{
  "d_model": 256,
  "head_dim": 64,
  "init_out_by_depth": true,
  "schedule": "wsd"
}
MLP neurons of a small language model. Each row is named by its layer, matrix (down: output weights) and neuron, and shows model dimensions 0-63. Each number is 128 + 32 x the weight over its row's rms, rounded and kept within 0 to 255. A neuron's up and down rows have the sign that makes its largest values positive.
A block is one neuron, or neurons of one layer that tend to fire together. After each block is what it responds to, as a language model described it from the Wikipedia text at the highest values.

L8.down38 [158 167 135 149  58 128 147 120 137 116 111 130 102 144  76  92 134 145 107 116 139 167  96 151  97 158 105 111  97 193  89 132 131 135 121 181  86 116 127 125 169  98  88 137 156 168 127 133 107 181 156 161 156 170 165 124 172 115 111  91 102 113 139 153]
L8.down287 [118 114 135  90 110 168 153 118 157  75 130 118 139 155 159 130 114 124 148  60 148 166  90  67 202 118 179 135 143  89 131 106 143  75 153  94 176 118 164 144 160 113 196 102 134  86 124 130 145 177 157 140 132 100 161 151 114 154 134 138  64  99 128 148]
L8.down297 [134 137 186 107  58 117 128 124 191 109 114  70 170 146 119 186 126 151  84 141 131 121 155 101 106 114 109 168 150 127  96 143  90 145 104 171 155 107 159  99 121 109 109 130 125 114 114 223 115  81 109 128 137 152 126  92  73 140 159 104 161  96 139  72]
L8.down333 [199 146 133 173 137 125  89 215 137  75 111 144 156 134 130 134  62 157 128  93 157 103  97 196 132 145 141  93  82  89  93 108 158 127 126 113  88 124 127 146 144 165 127 125 129 116 120 154 129 107 147 102 128 129 146  98 127 174 140 130 161 141 152 109]
L8.down434 [130 141 107 145 129 180 147 128 118  59  92 128 126 150 126 122 141 113 172  85  97 103 143 138 147 161 169 167 117 158 125 154 129  74 152 132  91 126 139 144 140 108 168 112 118 231 150 146 105  83 144 170 126 154 120  79 126 145 171 131  92 122 185 122]
L8.down562 [145  78 124  93 155 144 165  98 105 110 140  55 141 103 172 212 127 127 128 129  60  74 126 102  70 115 141 140 172 173  79 104 153  78 137 143 126 165 155 178 103 119  95 148  74 140 151 166 107 149 115 140 119 122 123 132 139 157 122 126 148 164 183 118]
L8.down565 [111  92 123  99 146 102  98 159 107 202 123 128 179 134 146  86 157 135 156 105 167  66 114 134 133 107 137 130 157 136 125 165 135 158 132 147 112 114 135 149 160 163 116 135 157 150  92 108 179 115 162 148 169 129  36  80 117 138  84 162 121 134  99 135]
L8.down631 [155 144  94  63 122 141 144 169 115  91 153 111 151  61 142 190  91 135 158 134 145 100  75 114  96 126  89 113  97  90 136  65 174 131  88 125 160 112 159 160 129 125 100 134 162 136 127 169  99 171  86 165 100  94 151 164 143 100 151 123 135  95 175 182]
Description: Place-name word endings

L3.down149 [146 123 108 126 149 113  91  90 175 115  93 112 116 204 113  89 104 105 106 157 113 103 142 111 151 121 122 120 125 133  75 132 122 105 108 145 126 198 116 112 185 148 127 117 114 191  90 133 112 109 135  94 162 114 165  94 112 150 146  29  84  75 195 120]
L3.down340 [144 167 150 115 145 153 156 159  38 130 164  64 164  96 145 100 142 118 120 149 103 113 115  73 148 156 173 124 155 177  84 129 111 143  84  85 126 154  95  68  86 163  96 145 145 133 133  70 123 109 152 151 140  80 159 150  40 119 145  64 143  75 125 121]
L3.down398 [115 166  84 119 116 138  90  74 123 129 173  95 159  62 114 168 155 106 167 173  97 110 128 142 111  97 119 127 149 103 176 181 151 181 134  65 160 131 106   0  54 123  92 129  92 134 115 121 169 101 161 175 123  77 196 166 116 142 130 107  99 107 161 177]
L3.down692 [102 163 179 133  98 112 166  78 144 147  97  86 184 223 102 128 134 112 159 133 155 157 111 160 153 129 135 130 165 138 141 111 113 129 145  77 164 148 160 152 134  53  92 124 190 155 136 131 124 149 115 113 140 180 123 110 142 132 127 120 158 150 117 101]
Description: Connector and separator symbols

L6.down212 [ 72  93  87  62 161 194 129 132 163 198 111 157 170  79 187  90 102 123 111 125 134 125  73 110 167 157 103 133 190 120 113  90 127 102  94  82 103 144  93 153 168 175 125 113 133  83  91 172 110 138 160  95 142 168 151  98 114 132 180 141 143 138 139 140]
L6.down485 [126 163 120 105 178 175 177 171 186 143 109 161 144  90 109 167 135  73 135 120 172 185 144 102  74  92 120 108 166 139  79 102 143  87  89 147 172 113 171 183 143 134 128 120 100 114 107 122  82 155 128  86 143 108 128  93 133 136 145 126 109 112 189 166]
Description: Word-final suffix pieces

L6.down166 [148 157 151 179 121 177 114 131  96  66  99 127  91 119 135 124 133 125 169 121  91 143 115  94 140  67 148 103 139  94 146 134 137 137 151  88  68  92 157 154  93  87 133 109  94 150 131 164 129 108 134 165 128 111 132 148 129 123 175 116 101 134 119 137]
L6.down622 [142 101 134 129 100 103 103 128 137 120 123 105 155 104 122 120  93  80 194 138  92 162 179 150  96  54 116  82 141 156 121 162 141 139 101 109 143 161  82 202 114 149  62 137 128 156  70 130 150 165  79 111 127 147 121 104  69 122 128  80 120 131 112 134]
Description: Word-initial capital M

L3.down55 [ 81 141 111 139 200 136 111 139 144 128 131 110 182 145 147 106 118 135 139 123  92 134 106 117  65 120 127 157 182  45 144 106 124 109 133 143 179 118 115 104 190 147  82 135 133 125 114 137  94 107 156 186 133 120 166  83 137  82 165 150 121  97 182 112]
L3.down184 [142 149 126 173 120  82 171 116 112 162 149 150 176 138 176 146  62 112 154 140 140 133 184  99  99 141 135 126 138 184 121  84 130 120 131 105 142 149 105 122 128 128 111 124 149 116 114 155 164 136 128 106 165 112 174 120  57 169  74  83 139 108 175 141]
L3.down461 [178 136  92 146 160 112 132 100  80 152 127 151 137  61 170  94 113 116 130 154  59 108 144  98 149 133 137 121 130 104  75  50 104  83  73 130 185 115 148 179  84 147 167 168 112 135 130 186 129 159 147 146 137  68 144  91 106 150  65 117  79 116 117 174]
L3.down660 [127 148 163 141 142 125 138 119  51 122 122  86 139 176 114 120 183  85 162 159 115 132 106 121  65  94 152 119 111  95  97 102 112 176 164 143 191 124  76 141  95 158 191 109 122 182 101 120 108 152 101  94 150 133 135 134  35 110 157 110 147 153 145 146]
Description: Capital name-start fragments

L3.down91 [142 141 164 138 100  91 117 188 148 122 109 156 113 131 215 134 185 185 140  70 129 166 157 106 135 111 103 139 173 136 113 121 114 124 143 142 118 222 146  98 133 105 158 115  88 123 120 130 135 120 128 130 152  96 182 154 113 174 127 144 110  98 137 133]
L3.down232 [126 145 112 169 123 113 131 149 124 122 131 128  92 127 109 188 166 148 121 131  81 148 100 100 112 155 117 133  96 178 134 180  89  98  99 150 166 164  95 161 158  36 171  87 166 143 109 159 171  80 119 104 140 170 156 160  54 135 148 107  79  92 162 136]
L3.down242 [101 139 160  83 145 124 155 118 146 149 139 127 133  80 132 137 113 100  96 130 110 117 148 124 159 185 115 209 138 163 110 119 115 108  71 129 179  93 162 149 142  96  81 100 169  29 143  83  80  98 150 116 148  99 125 113 156 137 110  92 121 111 165 186]
L3.down467 [123 148  64  91 100 163 104 129 155 105 101 159 153 144  89 104 116 132 150  99 151 140 104 125 127 125   0 118 109 185 170 120 156 144 130 192  88 145  74 180 135 109 154 147  82  92  98 149 140 106 166 118 151 129 131 131 148 116 102 148 135 124 141 132]
Description: Mid-word "ine" fragment

L6.down374 [157 153 140  78 123 135 115 151 128 137 129  54 109 177 108 154 118  98  86 132 101 110 109  77  86 170 129 101 111 125  45 112 106 166 112 165 137 142 103 103 124 144 115 201 139  67 115  98  97 150 139 112 150 167 145 176 131 115 132  79 109  97 126  95]
L6.down690 [ 87 120 146  75 122 123  98 169 129 194 104 132  88  98 130  67 143  72 140 115  84 107 128 145 106 145 162  87 103 104 163 108 185  97 115 121 172 109 123 105 129 112 115 149 185 133  86 145  31  77  70 143 123 111 157 102  60 119 132  60 148 100 157 166]
Description: Word-joining hyphens

L8.down67 [154 105 115 120 211 176 163  95  80 121 164 147  91 120 169 101 135  78 102 147 166 133 146 149 101 102  85  97 129  69 126  52 186 104 113 141 182 134 142 108 152 155 149 118 116 139 112 187 114  82 116 132 106 128 109 160 106 146  93 149 153 134 103 146]
L8.down119 [158 171 140 107  31  83 151  67 119 148  96 172 106 104 139 129 133  93 161  65 111 141 132  85 120  67 101 163  95 135 141 164 121 138 106  87 188 139  96 140 135 145 102 175  98 105 135 122 111 180 130 116 107 131 151 195 114 135 127 122 176 105 106 116]
L8.down252 [168 177 164 162 115 106 188 144 153 108 164 182  80 129 116 160 117 116 143 114 148  70 137 127  27 102 122 187 177  27 116 122 112 167 129 134 149  91 119 179 160  65 116 130 116 140 185 162 143 128 136  99 178 138 146 137 137  90 107 187  62  91 125 160]
L8.down266 [ 46 145 112 100 175 116 193 155 197  93 125 127 149 161 125 102 119 104 157 138  61 142 183 144 146 138 127 165 169  98 153  55 216  68 125 147 174 135 110 123 170 120 117 148 106  60 117 146 128 166 113 160 123 189 163 156  54 157 132 113  96 182 145 161]
L8.down363 [130 122  99 132  69 185 147 111 136 107 172  65 165 121 156 135  99 133  60 107  92 157 129 161 159 124  84 107 163 165 119 162 119 112 135 135 149 124 106 142 111 111 106  61 145 105 151 125 150 138 109 113 119 141 175 142 179 159 140 161 114 180 157  95]
L8.down480 [163 131 115  92 102  79 138 172 138 120 114 147  94 102 127 131 190  67 141 122 135 117 131 120 116  93 133 102 166 106 124 105 139 159 112 139 140  55 105 101 140 158 174  90 107  88  76 113 109 147 101 100 155 152 165 128 167 109 158 139 171 163  58 112]
L8.down593 [164 111 118  87 129 133  96  91 170 153 137 139 118 118 153 189  82  73 111  73 139 132 134 116 171 136 110 139 100 106 106  97 137  98 143 134 113 147 130 198 142 105 138  78 150 139  88 121  97  84 106 146 198 124 172 147 107 173 126 123 125 158  79 146]
L8.down609 [155 117 124 142 111 195 168 149 167 141 109 116 142 178 113 162 151 128  88 131 208 119 129 123  87 103  95  94 138 103 102 154 142  99  96 168 140 105 122 146 140 137 110 149 113  65 119 137 128 155 100 131 169  83 171 115  77 111 142 102 105  93 114 110]
Description: Intra-word hyphens and pieces

L8.down54 [105 119 135 135 124 133 127 119 183  96 169 133 108 199 141 134 167 115 123 138 113 133 166 114 103  96 139 139 115 161 131 132 162 102  65 130  91 126 146 174 153  79 102 121 149 137  92 128 104 108 138 125 142 162 120 127  74 116  73 165 115  95 134 113]
L8.down198 [132 129 110 151 173 139 118 118 104  95 141 113 190  86 120 115  98 119 160 158  84 142 119 111 160 120 167 104  96 177  78 148 175 106  87 129 156 138 121 172 115 110 121 129 181  77 132 108 106 150  84 105  99 113 178  93 105 141 133  55  74 152 175 105]
L8.down225 [192 141  95 129 125 173 145 137 118 115  93  87 129 185 148  91 124 121 159 111 117 133  81  98  96 119 136 151 135 136 191 111  98  88 136  94 109 119  90 139  57 137 149 112 116 110 100 174  99 141  89 115 111 132 150  77 155 114 102 103 150  94  73 211]
L8.down303 [131 116 133 110 174  71 135 114 133 151  64 113 152 125 110 155 123 121 161 157 127 111 114  82 185 157 144 129 231 160 104 154 140 132  94 123 179 175 106 150 126  77 105 177 178 126 139 114 124 211 111 140 137 178 155 120  84 126 139  86  68 128  90 123]
L8.down355 [ 86 102 173 130  53 132  76 106 122 132 122  80 188 142 190 132 167  70 136 103 148 156 134 173 134 112 132 123 145 112 187 138  75  95 161 107 156 157  98 123 140 110 157 133  91 163 115 168 153 119 156 176 113 175 130  55 138  91 137 128 149 116 109 159]
L8.down484 [138 139  88 127  87  98 145 177 132 153  77 159 101 139 151 102 146  85 105  86 129 155 165 169  78 100 178 140 174 138  66 115 175  92 104 101 162 143  75 103 111 143  66  91 124  86  53 130 114  41 111 123 141 165 123 112 135 162 155 152 121 104 141 185]
L8.down486 [165 136 180  65 153  83  98 135 118 155 160  81 157 117 154  94 130 130 117 114 128  89 123  84 178 145  65 105 162 153 221 118 115 205 118 122 171 141  81 139 108 121 152  88 123 230 111 120  69 190 104 138 154 122 160 182 105 118 118 138 136 152 168 128]
L8.down563 [181 119 172 128  81  59 107  74 107 117  83 147 104 126 100 134 173 153 103 129 108 168 109  64 111 118 146 105  80 149 178 136 146 155 146 136 177 120 148 138  89 165 193 150 108 124 124 103 125 110 126  98 149 117 115 117  91 122 146 188 114 181 161 170]
Description: Mid-word fragments, esp. "according"